{
  "num_key_value_heads": 2,
  "norm_place": "pre",
  "tie_word_embeddings": true,
  "parallel_block": false,
  "learning_rate": 0.00128,
  "beta1": 0.9,
  "beta2": 0.95,
  "decay_shape": "pow"
}
MLP neurons of a small language model. Each row is named by its layer, matrix (up: input weights) and neuron, and shows model dimensions 0-127. Each number is 200 + 40 x the weight over its row's rms, rounded and kept within 0 to 999.
A block is one neuron, or neurons of one layer that tend to fire together. After each block is what it responds to, as a language model described it from the Wikipedia text at the highest values.

L3.up10,187,206,146,176,184,181,210,281,267,170,228,253,250,201,204,233,173,220,208,190,245,213,150,144,166,154,227,203,231,198,165,265,221,241,124,225,160,247,287,177,235,186,166,179,270,229,163,231,244,230,200,223,194,253,266,152,170,268,216,291,228,243,200,244,152,195,171,245,197,171,177,150,234,190,181,208,211,237,229,131,203,188,182,209,246,167,240,176,186,177,222,235,113,216,121,136,233,157,188,221,206,230,275,156,238,204,225,113,208,251,171,203,262,223,255,141,154,213,204,224,229,188,205,167,136,116,190,202
L3.up20,191,191,205,208,142,216,211,236,253,138,207,197,186,179,266,242,193,207,176,202,304,249,205,193,269,172,120,188,188,223,165,203,258,203,260,241,167,219,163,238,202,166,155,96,240,169,179,192,246,257,243,194,247,252,212,250,161,213,169,229,196,180,219,232,92,132,220,132,204,162,154,214,144,258,202,155,257,313,232,212,215,266,232,205,241,133,174,231,145,218,119,190,197,279,148,192,218,137,219,219,180,204,198,157,197,169,172,127,301,198,222,208,244,169,244,142,164,188,241,224,196,187,186,187,162,147,167,215
L3.up590,256,222,170,221,177,197,224,242,229,109,196,149,271,118,169,265,162,225,198,169,271,209,143,139,176,230,169,175,241,168,116,206,148,223,249,198,152,145,133,152,205,155,189,219,296,300,320,169,156,171,227,195,255,277,230,224,218,243,223,270,215,157,170,192,150,244,138,214,197,162,224,202,200,154,198,183,224,276,219,174,252,127,161,213,218,148,212,189,231,220,265,292,171,233,156,132,184,164,236,184,192,245,159,143,246,193,210,151,178,233,224,163,281,277,200,188,186,208,199,247,126,216,262,170,141,178,252,246
L3.up988,205,170,211,201,152,230,208,156,175,121,301,184,198,151,208,190,165,238,185,234,289,197,226,244,184,149,219,203,299,213,168,164,149,260,148,287,163,165,154,142,233,217,143,144,198,207,295,225,233,224,196,260,291,200,226,190,212,236,231,249,119,156,142,210,169,233,156,216,195,152,182,207,233,204,243,189,250,215,197,212,247,175,201,211,246,114,204,172,138,241,193,233,257,272,157,238,188,96,181,133,193,212,176,182,133,189,206,174,207,332,274,229,244,161,281,204,303,226,174,213,179,250,243,205,179,214,192,225
Description: Main verbs right after a subject or comma, mostly in plot summaries and reviews, such as finds, shows, brings, and participles like finding, describing, causing.

L7.up686,204,226,166,235,173,114,220,179,160,182,166,230,258,166,169,148,263,208,182,177,263,139,231,134,170,141,139,250,193,134,203,196,149,262,239,146,235,163,188,259,230,178,216,255,224,195,215,147,179,280,124,191,225,182,233,173,137,166,132,242,265,219,205,242,204,214,203,223,178,222,148,125,135,121,240,189,230,173,134,144,215,191,172,197,159,242,199,253,184,185,222,114,191,198,277,220,216,123,200,200,215,225,201,120,268,199,223,173,189,146,164,230,157,198,283,229,149,195,195,196,174,197,223,178,216,134,127,198
L7.up991,188,211,156,187,217,210,150,149,253,162,146,204,202,173,187,148,179,237,202,206,263,149,211,182,214,168,239,212,250,211,216,175,150,270,140,200,194,158,137,215,313,176,175,152,199,165,234,191,113,170,186,234,193,197,175,178,207,205,157,228,239,221,148,215,207,199,263,175,114,270,155,212,227,137,218,160,184,196,158,198,174,202,137,174,144,233,226,218,181,174,167,263,147,284,275,196,176,243,166,238,168,231,198,201,284,245,177,155,228,212,161,173,172,116,203,210,180,218,198,174,246,140,256,179,184,226,181,215
Description: En dashes joining two years or numbers, especially sports seasons (1988–89 season, 2014–2015), plus year-start tokens and hyphens in compound names.

L4.up37,176,200,248,225,195,205,181,192,203,187,207,217,271,194,189,200,223,183,207,221,202,157,126,207,174,206,193,192,266,191,222,245,110,204,198,271,63,162,189,258,237,124,133,174,205,122,183,256,229,170,250,150,231,169,300,217,155,181,199,279,213,254,204,269,268,195,279,277,185,161,198,231,195,160,225,151,194,240,234,188,334,199,202,204,185,147,180,197,116,205,165,256,279,265,158,170,156,231,192,179,207,236,244,203,221,152,216,179,238,188,198,249,233,235,155,178,146,169,167,238,177,202,161,213,213,234,232,196
L4.up52,178,271,245,259,183,156,181,227,167,148,246,186,236,147,198,204,140,194,147,192,238,277,136,185,168,230,227,169,248,226,168,240,153,218,204,216,160,192,205,132,218,265,149,186,236,254,218,154,217,129,215,212,211,201,135,186,194,191,224,229,193,299,213,208,156,225,148,260,179,146,114,118,197,208,167,150,245,263,190,207,203,214,231,177,190,180,196,175,222,285,182,199,143,150,140,193,200,151,138,228,162,177,225,155,195,178,177,208,210,191,177,177,206,201,209,155,206,170,126,275,264,272,248,213,166,197,169,196
L4.up56,151,266,222,144,236,136,207,220,207,163,250,177,263,182,208,260,132,227,154,179,185,164,204,187,155,213,207,201,181,119,244,141,209,228,196,180,184,249,217,223,178,159,198,225,248,118,260,275,197,188,191,245,200,205,182,217,160,229,231,183,257,218,206,202,224,171,229,158,186,105,192,220,132,196,206,191,251,219,220,230,188,135,190,144,175,109,233,180,188,209,229,259,241,200,143,171,190,209,237,225,200,224,191,131,175,223,178,201,228,199,220,156,215,245,167,173,163,248,136,239,153,207,170,258,165,233,217,297
L4.up193,136,208,235,90,131,218,204,278,165,187,242,262,184,89,162,187,202,148,224,211,252,246,159,183,178,168,188,213,214,155,176,235,261,287,260,205,187,227,206,247,193,161,147,179,243,255,249,260,258,229,220,213,201,90,204,258,184,182,151,231,257,230,264,229,203,195,226,236,209,138,113,208,137,174,258,142,187,229,263,166,213,192,182,169,229,147,194,293,236,199,187,147,130,205,203,128,190,180,219,256,180,208,256,159,171,196,216,164,136,217,219,252,217,220,246,170,152,191,219,265,183,205,141,265,143,252,230,194
L4.up437,214,209,194,243,219,196,148,229,221,216,246,178,241,158,217,172,189,146,237,204,256,193,165,154,208,228,185,217,260,233,183,305,183,165,200,194,199,227,257,230,265,246,139,255,164,161,189,184,280,177,214,175,177,220,194,182,136,217,119,217,192,174,159,215,175,199,223,247,216,174,130,192,184,207,184,238,259,208,255,180,193,178,263,229,149,234,191,191,152,253,132,246,210,241,201,243,203,146,191,235,231,191,201,172,280,224,131,185,244,218,223,145,204,167,120,144,201,261,119,271,253,271,185,236,146,188,254,184
L4.up526,148,209,172,247,213,245,197,190,175,163,217,177,213,216,179,182,173,254,250,179,227,259,150,172,141,155,202,170,240,121,142,194,223,257,218,213,165,202,187,176,220,259,217,161,252,168,254,186,145,222,190,233,290,118,165,162,186,258,239,295,249,259,237,182,129,271,230,174,198,178,140,240,187,230,283,193,216,228,209,105,218,204,202,161,204,110,227,223,154,213,225,252,165,228,150,140,194,208,161,211,124,216,180,85,227,193,197,148,185,224,235,261,225,155,256,161,235,174,236,215,175,236,212,198,114,210,228,263
L4.up680,161,211,179,252,168,174,184,171,180,176,178,231,200,165,177,244,156,160,132,209,289,264,186,239,195,238,175,239,225,174,212,155,233,234,200,146,203,211,211,178,207,155,167,144,184,189,213,209,167,211,208,174,183,126,189,243,224,119,171,172,174,235,291,204,191,230,223,229,144,108,115,114,224,192,221,188,216,231,247,259,204,193,136,223,210,176,184,189,191,164,171,161,173,204,162,181,163,237,147,258,238,205,256,127,222,201,166,234,162,165,281,244,117,205,153,219,100,213,195,199,240,187,123,173,200,207,171,231
L4.up855,206,247,219,241,229,245,209,237,190,174,305,183,178,138,123,231,148,160,242,174,187,179,154,219,219,171,246,195,246,187,181,200,180,283,275,113,141,171,169,236,221,187,197,179,242,260,233,187,265,130,189,256,252,152,171,184,221,209,177,253,222,251,326,206,203,189,168,279,198,173,170,167,233,193,233,247,180,218,184,172,180,189,189,110,152,184,210,285,239,321,236,186,168,240,147,197,219,185,209,183,181,173,277,176,220,223,210,169,275,186,152,132,175,184,200,294,226,255,160,304,206,266,201,173,200,219,156,198
Description: Verbs and participles after a subject, comma or "was" that lead into a preposition or object, as in appearing in, known as, stationed at.

L7.up422,193,231,192,142,211,214,142,204,155,212,144,169,211,210,174,285,147,247,211,243,194,219,185,290,122,190,248,261,245,124,224,162,213,99,231,173,168,223,139,229,184,184,170,154,196,223,264,189,111,250,254,238,199,201,192,205,219,258,164,197,147,241,232,215,213,194,160,159,160,173,241,277,176,218,143,245,192,190,170,209,243,123,205,166,208,208,150,206,191,220,177,194,158,263,200,221,216,281,195,167,157,209,261,150,240,245,120,229,204,150,253,229,213,174,199,255,104,184,139,174,179,179,225,207,159,132,203,209
L7.up538,161,234,292,174,208,244,194,221,203,169,177,143,209,212,234,181,195,182,227,193,120,209,189,205,238,199,225,203,196,185,233,174,241,111,211,206,198,262,249,193,214,147,180,191,187,239,243,151,212,230,183,228,194,137,167,210,193,184,189,274,232,216,199,238,234,148,125,253,116,187,227,159,173,213,161,212,132,240,217,239,181,151,192,156,248,233,131,171,216,239,199,150,126,265,147,160,221,169,153,226,164,215,168,203,186,225,211,170,199,224,275,229,167,170,196,226,223,225,168,247,204,182,168,118,152,198,237,229
Description: Prepositions or pipes right after a sentence- or row-opening noun, e.g. "income for", "encoded by", "Labour hold |", plus list-item dashes.

L7.up138,189,180,211,161,228,235,180,195,178,143,171,212,184,185,178,226,203,263,154,177,170,171,211,201,190,192,152,223,251,161,241,191,252,201,202,239,205,250,213,200,187,292,161,151,280,149,185,205,136,225,205,304,223,214,225,301,183,199,202,219,202,213,329,227,180,283,203,256,184,172,130,204,242,143,185,183,199,186,240,152,226,133,264,164,168,202,182,174,223,236,292,209,142,180,207,178,151,189,208,189,151,245,208,189,231,231,232,160,194,244,211,231,198,236,158,137,244,271,154,167,222,214,202,324,182,172,145,194
L7.up1063,155,237,247,96,221,164,137,244,173,225,174,213,204,205,196,259,212,225,126,187,169,144,170,140,183,202,201,206,190,164,186,206,192,264,150,163,184,223,234,213,194,251,176,136,270,248,167,150,249,287,237,273,183,157,172,264,212,209,228,245,217,247,223,249,228,179,160,226,185,192,199,133,225,130,202,208,194,248,263,83,211,221,231,167,158,188,213,284,172,198,258,244,160,272,245,155,163,251,153,230,166,226,250,123,194,76,237,223,220,217,210,151,233,283,212,139,192,179,196,205,195,164,158,219,206,210,137,182
Description: The main action verb right after a named or pronoun subject, or after "to", in factual Wikipedia prose, such as issued, signed, announced; occasionally a following preposition.

L3.up63,217,235,272,228,210,251,154,201,200,174,217,230,200,208,97,227,251,265,154,236,172,217,174,221,75,151,195,200,192,174,172,165,228,238,208,174,217,197,197,137,245,293,233,162,194,202,177,207,248,208,190,235,207,188,157,138,122,169,175,188,191,222,228,228,255,162,236,224,202,273,139,272,181,186,176,171,180,303,171,143,211,244,245,175,181,150,204,226,169,229,206,242,88,172,141,266,140,162,152,172,157,188,183,213,171,171,137,210,161,204,184,200,186,204,219,120,197,141,137,289,256,224,189,163,225,203,194,201
L3.up225,256,280,206,171,197,174,135,193,150,210,204,154,232,244,153,308,200,207,198,256,156,215,181,144,184,208,256,280,290,189,111,242,195,201,253,165,119,236,230,151,270,216,222,247,182,275,193,175,204,238,154,169,194,151,209,218,159,94,193,208,247,199,233,198,256,163,149,216,182,189,168,238,186,201,208,247,181,199,228,139,212,227,168,271,298,177,192,239,245,299,216,237,231,202,202,254,231,140,133,173,192,217,193,227,231,167,163,162,250,174,205,149,184,158,139,217,199,213,167,195,197,222,222,166,148,142,212,177
L3.up585,237,215,217,276,183,213,110,179,238,143,267,181,216,236,124,211,182,235,158,228,205,228,145,219,183,188,241,272,266,170,170,231,234,246,279,225,237,169,183,164,271,250,238,235,209,197,230,248,157,189,190,246,255,186,189,138,211,164,193,210,211,248,238,168,244,150,116,201,171,217,223,242,221,138,262,140,228,239,207,142,186,192,212,166,214,184,241,220,230,273,273,306,187,163,168,223,149,97,155,153,171,152,249,244,299,211,88,123,200,180,181,206,152,268,280,145,211,185,141,248,193,244,227,178,208,171,190,172
L3.up731,196,217,203,287,161,246,117,203,179,132,209,193,206,210,164,179,208,245,133,185,215,216,182,140,153,137,181,221,175,131,237,158,188,252,231,136,170,233,220,170,224,226,174,188,206,166,255,192,145,209,190,231,189,192,263,213,152,217,206,186,166,198,230,301,195,194,83,263,179,144,210,214,160,197,220,197,152,179,153,162,193,198,196,240,191,180,173,262,200,238,192,307,134,237,152,234,147,199,199,195,187,179,213,196,205,216,169,180,241,188,196,212,195,248,280,219,140,173,123,212,232,219,196,145,205,195,207,281
Description: The first character of a new list item or table row: the "-" bullet (infobox fields like "- Born:", cast lists, See also lists), sometimes a table's "|".